config.yaml
hidden_size: 256
rope_theta: 10000.0
attn_scale: 0.0884
MLP neurons of a small language model. Each row is named by its layer, matrix (gate and up: input weights) and neuron, and shows model dimensions 0-255. Each number is 500 + 40 x the weight over its row's rms, rounded and kept within 0 to 999. Numbers have three digits each. A neuron's up and down rows have the sign that makes its largest values positive.
Before each neuron's rows, "fires after" lists the tokens most often just before its 100 highest values on Wikipedia text that the model never trained on.

fires after: "f", "F", "n", "s", "u"
L3.gate265:551457465457488477513514490506558515474502581572503468452526451426491508497500485484571481415523497494579457412548488476505534546487551516540547586491509514510542549455508451496476512537517535484547462472562467462589529537432488520418489490520476521526432524488533435487551517555509510461533570527525530562448495527472474461443562531467523450559510462462437534539558434477490519568474572522460567450399479508553487530493430556473538516469496483519502502550530543482483522464514481526527531491543535459540448465453511512496459462569482525488529509461474520480469471569476491498483438466538502427526499510475506469456477444530485508469593521493447475509511524517524491480474504536492535521491437512523455545408603603437502565534561471457455465500471572549469541511444465
L3.up265:451493491454523429530506458510496489519475528516475393513564482446499490541489551513455389458492534468513528516498485533592521535566581469428502519457438525538596514542460487480407482451533536544475473473535583448412478509474433529519518526489466604461446455560487543490511522584448545495418478474517505541445500560526520549491480528465527459462580448528531539493478473533558451473568516518470478507555474568504538463523495505454491420500520484496489499513481490508486499545534514475492492416561516525527479546544525505515451530451408489483511463486516506488520495442467520488478479545459479485526462535538527544480506566530500473534428524443481495521539514540511599516543501510514473528482565476477422509501435493465504497464568521520528493397443526440583508494530465

fires after: "f", "comp", "Ch", "the ", "Cl", "n"
L3.gate390:520493551500476505482524405512532478520520456524482534455545465421497531511542463528528499473447528524502554498461417582449468553477444437572477517505503462447500543487438543543559468555498543552488487472489448542463518472463530504456483546539452545556530503508522474506491468468473599493448395470458419506545410487473575562501513571553495484478484451497482544439491469531551476491525541504493491490498527517482561482508534537469486525448521522495541493544479487493423489496535455454505442486517479456497480481541405536508492544421543505516509574482518581497552512529519478504516513531469543507481529461585589460393553396496533582502542501522456455456449509465509542493477491474444474482438481520536490520481550437474478509463551468497464551497428464567529578509545512
L3.up390:541530502488441487520508524497522543371541516476472460457546550506440516499572471534515499474458548452487459428445531485526538512545560603513476492496534536553532538492586538451548515424569485492539421509503498436559527501570539571532473527463559452464523490462476488438555449428512545541534501483508519505492524525517531473448511491436522502572453456485509467477522536475542497467459462479530466482554416508444522473450542474452486455500436509475509492489612510479472483477492471494537475520455514547430512532484546538503416543553564489510462539514485506465518517504481533438482463529511462515504601507444528534466540487546522445518453387474542515590460551531475467456486480489474498422488513428492508467505527530540473492576483492426495517465520554512499454486464420

fires after: "2", "3", "5", "6", "4", "0"
L3.gate19:481429495495465461515548489491479492516496455576526502507470504438505540546494439567506435577462495524537468480511482552569538500562513545478571445519473558529559494463495445482445467502500460558509488530476512463498491544571504518516478453468515514503465513508466513505498434443489478553475594505428526453506537475438398506566537612584528512569462471494481522508515529532489421483432472531528490571529517518502532486552534504579470405554513455477458555494472522460441450515492510559490485502505450505446561513455500504545450552575528534463491515501513536537554491481468521554550520524469508481438549491482517498493492518506522471508535523524570530532526534500442522522454530492467504621572491584469562561471478417537472545469523509487524460542534518526378543453498474
L3.up19:513449501535474510517572505559536545517459460465505512488466478479464638505574584492491426561475459477521545489495568486527448461518515497489426530548506551470448448514504477537504515487490517574564483538446417543512551550560479498553546502472505454515509514469526542484478493506498492480530516523473545451489497473489501435463509495482454569467516476465542515489444513451464515507469503539444550545477453488472408467519512549530558582500474511503464518486512458532533581467576539470524476544509495547526442489552486519552524515467501439563536512416553456435461533513524451491454451453451523482539555508450543527580495479455447563462568488489493476486462537502496475484529461501606506439512453420388543532547528556489514472491447493460464516433557534491587486543492481

fires after: "re", "fr", "a", "L", "A", "Bri"
L4.gate43:483476406487508510478558519532450503528571500492540541514459383479444534555496478486506501495573521461572492525538520454500472486398476511511453433487594479493529457515562504462472527512514506441477508494466465520479533511474573420507528429532469429515540546500508537515447503450535484481427491493512441508517526485467568506520494541523480577493465480520501469432565491521485533518516514581503484442495444454441507567523425461529532554574475523569514460539484554457497474475527551503547515524602527505402422491488491478506571513468580452551508524504518430498474502527496495490471548513507529495540488533489557487472518558423448463496526506549463466492511498580535532498502429537565533563535475573548510536489492512555536493504433582510515445424448489493473502535478433
L4.up43:463549548520498506520533419452461489511584505543519453456513510497503467416506519542467506469542410508514517554506468478460527515517491501555545532536545509478574508496494478506603476534465489517499491470585531492460454532535480517511552448482469540517539481560481424373441518539561451554540449485489539523498501545501476483507470466392487551438483494473530426490510502575456544548559534482508557489515504444505481518510450554508538562519554453549504418493523541615423508478504474464480443400564544501473483489505430471508545512476466484520431530435456519489495452482532493550492464441490515527467511519582514527496463513459462566480431403491549412531517510441515551516537485526525487510539438552541522492574462471505529440513509515510500493468490517510527539482474531

fires after: "par", "it", "{", "an", "t", "et"
L4.gate319:516536484584523534446581546453551546563476486504420540520452456497495486485429437438469507501491472456469528516510501436465534519473574452489444445510406520527472503497488576420509533623490530514504512457515442523459535479535501505568519499508497518517502398514473463457489525508463481500460498493504525519568444563574539512559559540555524562453507553479433534544422500553529543442571512497464455529513451479442467519511521477461501468526528486543495528479480462532537501526547475490438577545540440540508493468536505451486509548518511530554491456513507575496567525489502550449537546449461487495530508538535526538508530466485508466527503498490443422489485455514481399468453472482444459487515509576563546539474415478468479531549467553532480450567424447540484465495496487
L4.up319:466537505473515502492466472478415424507486488574538490546498475478500500521530411476527499560521443465515424528550541542479521449482506540505527530505515498444493458478553495553481520474467510461532501516504540457553563511506481460484520507525509493505570455521552600556421536498552484498510538540515469536498505464498483520535565520421474447499442516522483622507566533550588462420533478473525473521556498539514537469536459499502494445501570493467489551502516491513501418586521461514513485593490525472526479544525434501466500479427505510564444533532505518490480426443481469503465538505556517518510427471428422485492479480486479468575480494442459516502497477545524403496535475469557570399555522510477486482435480447448534452478525587502490497485529498431484455531463390

fires after: "t", "it", "qu", "est", "d", "ot"
L7.gate534:504514543546533541466503532542545462464507438475550570555468511538477497458490518411500515533552400428513517541448508513482532502538503521463529514544459491474516439478491479534497490592508504398598567476467458477471529545510491535445501541495552432528503543419507506528457490553442444458480527475477491451441455488506443422487562505528450566474495534476492510480558479484513507492508475521500449521490497439547479524506417535504461465517474472507502543478409465517467486472497500517460500581518480535569513550508466468485483453490491493556629469489498438545488507551431516510464486485509530556479493579510469454546479482465443525532415544409439501461606485569584464467480513481525547485535458567500515451530464510520481464489470568471527516478423497498503463504479576
L7.up534:497550504515454554515457455503446562506510479534487469534504503479520452514405499535449465527441466551497516486484465503489444493483480472473501527542514475529432464463508509548433508489520506452486534582436494559527516511490449467473475497538472518532463443423562500464468619550493435488521563486525544528506455469529467515583559446431524532437498513516528520542563455523490551532412494522484533558572474574566568500501528488497496454517534499482482527529496482479443576594527553522505468534536545469539444583479536518512537467548459472542521502540471491435517464533515494550531471449519503515517420497552405552529446495530520512474452530522440505553474494480531510490491505497414520386523480531479636558495484507469528478467506517547478542462470523469556448455511570

fires after: "f", "ob", "ch", "p", "comp", "et"
L4.gate74:592536495525476448499552461560456586486519486543452561486490504401457589472518395481517483516452546443517514524567523489423385468391400488480508471461526452496526496480479474578501507592515469560527462447482517516486517447620540551501474554485520506532451506502433512456457435529504512460508482486471533502510518533427450480511503550509482554539526555543530508502508489530539483463553513487503460480507478448503456542477518437488488505473461601468429505588488455489570502524496500492527539545560525569483506509500524455499509455531524512535510540398491552502488511547508506484568567486518514529530482496489459535485511421536510490515536448471567513465502500468476428494515536483511510428505500513516486533421499476510500558567535464541486508482501566533529436546504526
L4.up74:484549492533539552517413495477508547531459512531446513529466519507488461574482570530492412495494518511552504555474491513526476458529495527421457476492457498505526492445568471518460494505575516585497466498509545449485456485544509528471461532480439471528519524494461502450494424477515548471519488509450476446558523623507485467471424498513465481467517489449548469532388518458451468466547463421507362531515444509483454468471523487440485498497556556498538475572442516498471508456518488484470483482471555561493425543451468458544449484521456527485518509524503531513597554558499496498523538470485422549456497535528577533511510553535501524577491511493530537510480567511514427469457490471486488537497467571491443481501452485522448586509456517501429542471504565565497474522436586

fires after: "ec", "f", "er", "rec", "F", "coun"
L3.gate425:492482474512516398469461515511534520521565428524548507499570522488522527450519529493540510535594519525540484453534498506575484512482485538457551483579485440483512525501455518469525499556453474417405492464519467486571552527535560490490541521516497478467507449468480512486513498531526465565533477423472537478456521518568510422513562521519489423455544447486499424497503549445517576567442436449552461528480494507567536479524462526466551496513525450460503504501553561545482495408536433556445478464411511473497502457483526461552530549510498486514510485461533461465571403536506491523517494485559507543483465493474480452509468478535554453546512448576501442469553511502462460511486469536499507522557431488476537493438501509423451560501568462406463479549546461460519514480510421
L3.up425:473478547439552550490512522453453378460542478486508482511518456436535518464468531573499473544525504432479442539464449608483493450497473562474545504545438510421551545473493510479528552355457550477512496466531527496525512469518622446533524444493478473503541489513445526496471457508559461470556512509500540458542488504580523489488525466431485462495448467523553517495429547471532510443519453502468510531529404543498541421466517441505514505561436473419446516507447521495491497525457471424484506433484462520477477427473549494458510520527521471460548520528492485466560545482536494548488479448472502494540516543545518600488479459502570481529461495570472515558447487432599498470497564469478504500529528494528504524480457533570444477497517489488527481483458499472480509479541493

fires after: "3", "4", "7", "2", "8"
L3.gate271:469438522510459500468483489483554493435457513542508539495555531483515545532483488601578550624415491459620506512519517575445464563476495482492525501493452538500511436470558500512444467464575470452569561440496412529501492510481435460484484475555528505543483493534538526513493441492516478467536542484465509516517591518512486502533486482532554555412575449518505539514471466521503487558539521450530502459518499476529489531527500464511458475468484459553484501438557501509498537467526566528447450567505435542475420525514563550509392501577467482499523529485500549508482449557503462519475517568561474508530512473563464489501495514489578487490513488510500524453511446456466504468466477482483533517524444584448487404529518517490425466494439489444548469537468554442448490518517462
L3.up271:481455492457524528527513492518490511430463557460482519471499529460473508511468497527510367496393511493542504551448568469514456528478513508496534462492518528510469446556573456533459433516508537501487536481410495493511535423531479505587474504505522542467508507498530494498469486460535477449476544459531448495484509531494488471629476491545485556477554503585521530523497439462479551508532491538450512573474471502480468390515512576480505480539362453554486546454582497484530506481534513518563493442485492503484515442458520503472420519496513471530526463521496459438492501537518539464496456519448481545532460511584478478533515516422548537533589492460517434528476528500453554518444454451532440504539546568523520526472469531482550487554442437515504475508472505568503495423413522

fires after: "A", "a", "T", "S", "Le", "s"
L3.gate352:478535479526469528469576508528503450582479528513543507474525454472497486518532460517538550523549492529514435504528562429516498468501515504526503592524497498453501537482471418544483503484490528442412499461529512508461547477502451500476523495584460491513409499496471481481517518564508584457478452564516439508464511447495467531495547509560499459476568439538590492468486483559482489421462416521453467489479478547558467517527521461502482501461493540575531508468523498514513458498594527511462469523550501548512516465541459503555485516494488486587486483495474473517558559574497436537428526529496415468418477547486479553500487491538492524531552478575517407442485541516519644491587489500497543533535477458468443541458400482537497501417517508515489516420449516493473517513475543
L3.up352:442507511503494472527499514500524462572427499520502483469509506490472508466489520502538475543537562470442465515482534594556465570551496417535466437528530496488540523474559498564449499528422528503437504546563483507495492514509453501539495459466583445481507424480515456497484533518516458488464449508449472569551547494486430479426495511492504582443423443529493481479483482520540450526477531478494528480513478463543516500491555503584515586504521499553497562445491426538444519524478541488565548507493544575530498459549499442523510563562479494486493514516471430533460474497522491496505493514468480527443461552477483489450453545490464516455506446480455480510462486575559663553489486470530500588522471506547506443571437501600577547486468487465511469476522511521468452425441528

fires after: "sy", "m", "s", "di", "sp"
L5.gate616:543509529494517491501483516412491480491437508514486564550444482503518438569479552507455561574534498480588566520473520494495503512486548534544540514420455444529492510548569577517482463452525453566518458520521560549435528501472476515468546526490404498497490550519471466526487411543445606508533481497511489542517538535512467549485507504481499553480511531558535486483486485518505485462473481510486486507550460455490511486519474550542459422520407422416490501507475394508497458471494522431462545483525437489470544550477541484551514538531526510492464407581580500569514430525508508475544549550496498511485542487512569445514460560568526520505449610510497520484511446568484485463459501518520409461535507520519498510574487536589498543459510503470502535503509498534514533436458544
L5.up616:496536454554455508472513430478480563515485526567490517450463461547552429524465501459459454524531597443498539438476453482530531483525473474514500437518550450492432505511502479491443588457489402551512489453469456546429512519570537489494504536528485476437532549511454489441455487455456479511532526441538522448510433517508496507499470438496544510472445583482539495519524499488514559457545480463533523545510561500518565467515440438517524396562498529449497484473547504528533508478508497472470542490476505509485582500445519463483484467473535467442442447422541457467479485527502528559520551529490442501461520482443541474506519488445639501425500542480545548495558531500471440530520445488563518512494458521520578498513542483467498453481501553455433520484481465497485466612440568

fires after: "A", "a", "ea", "ad", "M", "ever"
L4.gate636:438474484490432558494535510503461435555517550493525423538553446467466451515541506556459506438513473496449551497495486492534411502473522490484466466542465507449517562516519512531511482463444486528562478420495525532558513527489574592509520447515503499535516580524543483498499512474493540456457463474503496465457528488429509507558447480412512561480450523487516439509511550530544531465440496473507530508458481423505460471482483464561563431572461498559507511496519418415538457500489519457610494522480448532468527550516490536540563483463541480466495471518474407567529490466498515385475490484524520565558439499489453428490499499465498460469596446489495501470454458454407575567513533491547522545500466521497490497484486495517480539475547471561535425511487530574537519469517530
L4.up636:495517500490472482555475429544426522448573517422533530425576487426474547501517539438483562357511508481510541529503467516556505516483427560463536471545476489493497517574586534455535534493557490546501491542549498479552460535471463542538399461527459501516498531460446558446534524546480496483534482521509517550528558473456454461499437498548526448520484488515466490500486543509466568516483574501461523529575539461509524469476431475586434538539509505455497523480513541533526510496460555497476488478499558470485483513570492497453516496495418529461485543496544516442499426545470481493500449454525500482432494576473433428515475512531484471535524462567497495515470416546507561570460465541499483517496458474457482487488446519532461542480493474486478570480452484410524573561517568